{
  "n_layer": 9,
  "norm": "layernorm",
  "norm_place": "pre",
  "tie_embeddings": true,
  "init_std_up": 0.0361,
  "optimizer": "muon",
  "grad_clip": 1.0,
  "batch_tokens": 65536,
  "doc_mask": true,
  "train_tokens": 263100000
}
MLP neurons of a small language model. Each row is named by its layer, matrix (up: input weights) and neuron, and shows model dimensions 64-191. Each number is 128 + 32 x the weight over its row's rms, rounded and kept within 0 to 255. Numbers have three digits each.
After each neuron's rows, "fires on" lists the tokens most often at its 100 highest values on Wikipedia text that the model never trained on.

L6.up666:109089172148160067172160172118157109095161089056186077105165072101134168096120102162104158155087098123153082134085102094134147048125132107127155131192174140148108038133199145139151082171132159141103136137112169151120132175150137187105156165121117098132116104104127140145105125119144109183127120148144102147110117184118148037185117167084135163118112135091097165118104178113145120153158
fires on: "F", "or", "f", ".", "o", "st"

L6.up262:144114153093122145100110112193133112098093141117123124097084116147145119148083084077152131142129110161101148113139144167095083170097075142084091138096078122079151145105100096069143162141105109075158202059077150119106144109136168131102080121151173083170159132126156069099118184123122102100134130135109124139166127149127169073115085111172113095113138127136107148181073069149118166130145
fires on: "ic", "or", "an", "ace"

L2.up3:087174102078175133158200145157108120138137102075153162085147111153139088138091158127060134160079088101098179162146133095162167066064141135126156138137169090140040094160135165131179104101143128118116163086187063145075104130090151054180095108160123132163164110122126139158096141136134150135155110198109092152112092146194134150149187124114156126103120154136112132110175163119179117120109
fires on: "cess", "oss", " Or"

L2.up454:125175129204119137064095162137160124130112196112138120128111203079201154133125135108114125151129101123140091157081123113117149098120093125105054092099127156112171145107121152118114062188099117101107078156141142069163152145104150111096122121159100155101180125142154113174114191170100077159116162096157149145174118108096085146149155153146130125095062098095146106164078132119153134129098
fires on: "ific", "ic", "'s", " National", "ican", "ional"

L2.up751:152156136167155142151212087118138154102156107185153131110093090126098172119143167096110142154126166122077094103097163137160130161149133111084132127073160102109153133100148182184160023148093098098171166114124100150088152130105130145074122088125118156090107107149142169155154113098121146163125100184112123114114102156197057115061168101105082116136155073134126154126147186086123119098118
fires on: ".\n\n", "\n\n", "===\n\n", "resent", "ited"

L6.up119:117159127102050120133100135108151210119146108095083099136080184148123179145135157110147123161150107121103127145108115104109138137165074143130118194111122143088101148144091137110167162135110162174108112081163229127124093035105120157118127105127174142091165162109151168075164116145091092112107085213131081127099129142145127166093123097083167166114089133091161179165109083137139074050117
fires on: " in", " un", "old", " In"

L2.up195:094172149143157126136205135113120121149117090133106105104097188189153162173158131138129146187124100169100166158157113127061104129135110100123049100109064156151131135107122108089124183149134096128092147082118162103143152117140211087047146089103108129065153045149168143144142164139110143112139152163151144140132071141125169115089103127160120188116139116134141150141116105145122076107068
fires on: "\n\n", ")", ")\n\n", ":", "\n"

L2.up419:112194139090137111140146136118145169079119131093130113067149085073197092143097137124112101033120126070149165120177160131117118116092118137145211173080187143092201094141147116162115109140146064188157093133125130140106148061131130113100100107098138128165128195096093162196134161140110134077186134144149138084092105128179149109089140112126126153110124116083188145128140163111174097198114
fires on: "nt", "ond", "inal", "ort", "areer", "ric"

L6.up310:139031121194146130187102102107168224127100175169192099126110138162167172140131151118168132120181137146123161145161115113168143095165119121121136156133109123119113105196094119112136132129104140132096124125165120094106109164136130129095102121093118101181143122079068108137152152136133139098030100057129130143133131092094147130115065097143178118145112150129175104155117096132158127148070
fires on: " ", " be"

L6.up90:136098114218115122129117088093144112124149184099132116134096102116149142147132151157088111079176098135134103133165162140108184144109078090077153085115123129133127140105143104144100091143137148078097143138164167141161105111158131154103085163057191141123105193108152070145119135200196133111105134106137108111155198113130104111069120054119156142132097116104138158132138155119139104148130
fires on: " "

L2.up45:174188160106061130177123117162093146106125131153156129098129097041149136177123134195151190138119107146101107136137146173113110166111165088142134157099165138104160164154130085130027162162124158104081139121121104101152162088155134134117156134060080127079164144176076132179156144183120176120107116154135157119079093137154161103172164060145122117132146086155116108159114086098124150139113
fires on: " comp", " United", ":", " km", " &", " Sp"

L2.up14:116170143111133191132112163129182082117175200149155053125154160101042163167120122152111137157105118126182137102145100090110068153126156138157135154097140061118148123084110161087104097142116133165113114108114133079117102110125086111121160165163165084140176056091156165103175097122105122043101120133091136117125103133150178084112097161115143099132176077165138136086137111105159106131097
fires on: " kn", " l", " also", " spec", " L", " al"

L6.up35:160173099085119099145137178081167146085138113155150136128141131126131103117105151111145126083156077190107135141124164137115113130079137152170128122140131124112184111103093208082174079083160154124130088116116220109166095103162147122133125187159152162150046084037097134097135155124152151131167150100081170077127103124045159152153168190128104129135128132104115123160154193115135147145131
fires on: "7", "5", "ort", "k", "6", "3"

L2.up673:142115168091104088181090141083105201132124196130145127170182135146072186100136193097090141147117154129138124066178107109107140096100118159127159171151132137071093134138141093080121111095186096149154110127165097113119128055069153113107155145079121148123117181147083130151130126072109144110132132116144154103161159097098164183121101060142105100159115115182126156187177164151086051113134
fires on: "p", "inal", "hed", "cted", "0"

L2.up480:129118185045136105098109162052128173133138152142148135134132123136124116112137133124212056026130126084095147152180088159164135172120155141105171141172089147153142142125144143114194167114138157115192108199134137139166124088122089158170112213142104084101148126096116121158160145131136167147106160130146151140181136133094161131179187142117107090070063143098127140136108151142144070114176
fires on: "w"

L2.up590:110161192132122112099165124087164136179087093095181156106143097090078136145182076128126159067170107197147116106176142152113150135128182107153148156122048087162141166105171178106126123116094125129164191191127141109149104146130106130139133163100162176188125115155089194098174150135172147172128075118132103150142146130141073105134102077080136128110141083131140171129103112151127128130106
fires on: "erv", "ib", "emb", "ett", "rib"

L2.up501:146113143138152166086132105111101163149128199074163155070120178063111075164120157132094102140117143072151079142166164084094127151128190120163134150129099120089159163132101136082144177153127142120111157143155092139115151117115130170105192161151138128121163071102127120133134108148125117021090126171097160119115154126119098094121165131118121181085145080107143122118130145146131170126133
fires on: " con", " Con", " spec", " Fran"

L2.up661:172165123131191120115159105121115166123117145134149162193171096187182136085104144104041130097140076111131122168131123149099141116105100148091163084125086109147121172154093125135086115085168168132173193176150208182097121117106134118102144143071043128099163146182134133139174133153083092159123138118120110141092063113141165163141152093140083170137124108111128133123047077139101094109094
fires on: "\n\n", ")\n\n", "In", " In"

L2.up69:074202118174104157089158110080145109124121160168122161176149119137148128149194171162094126122165118105106119123072138125128137158113185125157054126110084112185114179086150061120130123148078118104122160099107183113122112063095145163111147127195147162106137080147162120099128169138097104111142095065139089090155156122119140097135140144125077170071114141193148100147089120124143100159090
fires on: "ic", "ach"

L6.up593:169176106059186111100134137093134159185121092164088165118169101193127114123110105071130117109127087160102123062154145107098137134076083118122089093128184180143123109193179157111175178131085134157106099109088164140158109200088192144130156162116098083107119160104150121131111146128168162141121185107101164163133131128136140161138127088147170095067184135120177166104140083104135071101106
fires on: " h", " H", "et", " or"

L2.up109:141112124142098105118166120157109104178084105154210160147144074185091129131147137131139079068157091172089136160152135171101127123133111144110168114147125117166101157141167150129177157113136079119112129127201193124127096086140141104101132148148190101130137134112106193137142142121147141070146093154144124139174110107105123131125169058122022140132063147126140145160151087129176102129140
fires on: "m", " com", " Com", " Comm"

L6.up37:156033178141174130102113106142160142111135069145190178164112114152125052137123123126123135069107194117154124106132112134159152121148128078093191127108151084134095095094163098166090071111146122080094099112137095155170160147079137212054113162153140138114110098125098109146177181119174121119156140112124116154090124182131084129129151128159115158068114082102127125121157151122092110152123
fires on: "1", "re", "2", " V"

L2.up562:138171149097143109177162086185136172132077168155170138109154129111148178132089158111138173105126128109181137103115118177130117154166110125146093138105116155125148168140117146119162092124105164114085088124118121120076146091089168094107088101153073125070137109085116090156128190076136110172133161120146098169162120123154146108179119079143061127137076078142136125193155128160125135119081
fires on: "p", " Sp"

L2.up502:093100089165228159123129111118099138147144110138176098113163119157102117077068139116059152148157184161105180141155115135097186145103092087116144147142144132136048136131128132117138137165143114112110177085082110177154105148096084157127112083132187135035137151127145119140103181072138118165071175157113140150170158182133088141116155096145152111152173175092089140150119183168202072148100
fires on: " t", "ile", "ose", "ide", " ret"

L2.up34:132145142078134121122091146099177147155136157173173114161156151123097161136138082132125057092145156171110155088129090108139150075093123194137125147113110119149110163133157175173130161056164094112136110054109156172154099135097120135132172228130107114086166110140131166092135143104111109138139140091130101143138148138117113104093144191081162105157110109107146092087127138175155130101159
fires on: " v", " h", " sc", " V", " ra"

L2.up130:143188137059157091166097121093178198131085136156098127122090101176126089180149159154069176086170121165115138101135109122135108120130115170115125129178092161134095160144124108110151137090147158080174094138197174153133065146128129108142143106131119093146179116108099124127128202134079139119173139060131124105184158210209101141115119111151182089160110146106172158137175160126127105064079
fires on: " h"

L2.up364:178153111140133148085093181165119139131110158103163110172120155103105100121108115135126187102133153147088099176147190124112164098076143072119106112146127139110109119085153137133142169137113113071152130189128113082160132132092133094088120149098137067139151129135099069165110120109149100161109153167141146109114120123089109140108198132171118174062152177129081036110087107114186103082198
fires on: "|", "-", " part", " Con", " con", "on"

L6.up536:130091093118177120154125164080174155146148115059090156140112149111096066191143197172146074134118106099118131165105095092130169165156099167164175131079132111188108101090119158142114084091133218112090126159175164159140087162160144150118108119113109085155120151149127108140066122147128053148141160169092127141126140071133115114083155153177181156146114110144154135134121171130132085145121
fires on: "p", "0", "et", "ir", "mer", "3"

L6.up449:158090152103104151105139149128145096102146097117163167171119153129086155119128111082130083161137156142138135158100080129153098150131130116076126134140098165073117056151112205138170192135136173097136151182165187102147131155114099156114190157141138131142154120103115111141091132130127101072096171126116145143120152167094093210105189136146171167112186160109119072100057114135073167096145
fires on: " in", "b", " en", "x", "ad", "id"

L6.up442:067125146160063176202105160163080149159134112142171116082108111130112121146099158106146097073098119078141168113110173103095148140110110102102115110152112134080136133109107156090153097124133143125137095153139125140158090077147092149159122169142138073150165143105101177106087114121114088135152142134118137083145099096069108192105138171202083142125127091124200088164135207103153113182145
fires on: "3", "or", "7", "8", "s", "ol"

L6.up712:072130095121096131167129178078124220103138137093102191163133136104141112069083133181105134143161145129040165097140140141134107127148146067096169127152085126131063156070128158059167132156040111076118165139108179116118204128141098097131147167110156132116110154140085091128120120132146124140127137091083151122181085106129083151162131088141104138111092170108132132171152164146095091079197
fires on: "ly", "3", " v", "w", " d", " by"

L2.up143:153107165130137085167140139116102138108111163121156103113088117089120113109105109071129119093170135131136113052131149095161107150093194142099129156208153076160141094080117084046146115138156186136173154172140130132126135136107085088112169160154090113202136110188165125083154137080113145197114080132153119123158100183140136121170156132096062103067137108119120189161140092059201107153108
fires on: "ive", " which", " of", "|---|---", " Col"

L2.up35:141110151113153114121172111179138174121147118140118068134078088097120152144151084177136137147135137100157212091156113116161075108147134151097107165118142115143056078145113097084146109126122147127076118115112119140094126112132161087093140108131099112127104118101185100143125136121085117142185175146072120105115135044129131137177134152181145163137159119141137188096146094087159067125161
fires on: "ult", " Pl", "pl", " pl", ":"

L2.up492:078177122163113144093145118130156112159113133158155163146102107143148124145176122126145092118183176106158097172090136137092101070114108080148204171124131074166138110129084121110181125078064166179094162125178155085180174195096196172094113123128123150111124197087130119039051131125192144138160174117161139123175156094109127081116101156175117118084115108117114178146113137102085113116074
fires on: "x", "'", "ro", " an", "rib", "iz"

L6.up64:136089200171079091092114126146114130084089149148117084127133113147108182138103144147109121155123120167121145064103180120169100190142144151079104129154086133109168145111173183132171154104096111069122112075143136137094219172123136155109117155124220124160120097113065106120141148155099148125120049133115135076087155102111114098145095150115126101172118084132138107078083131139111125075080
fires on: " ", "ic", " can", " to", " acc", " on"

L6.up161:115083128127155117139121133174139114115197184120082136208128140106173112157117111182175101100110119176157109150114127188121132191140124138210140151101107035085149119066117123123129143130124123123135090099130121146195205094100123141120095163142137098156136113109088109120120108142137184105096167183085118073111141081150062129087083144092111168187112101090096118143086113175121177152097
fires on: "it", "g", "ut", "ure", " E"

L2.up8:182080127078097110080136118125180154127130106081200117160173119164149046157124073102104145136131168097144086135109126149177143156142162122117106112136149104104152110091137088170136093106112108085112178161137202180138090175136123111137128132100134182129105133158071073103131110145122066149127140150085139133167125111149164109059165108129055131115070115142153181108137184109210159142102
fires on: "ied", "ited", "ased", "hed", "cted", "ced"

L2.up166:076116158180167156126162147186144102143184114128133190140093118116086137089105114098098123124139151178124105163152113144106143158089108088083115070142121169115159150126157126160160207140098132115147165163095096141124107093121129128104181126083182161098123141119134100079159209126152105110161109121177133083090219139141105146116157151129122126190097145065182109131102138112058238119117
fires on: "ap", "ab", "ow", "\n\n"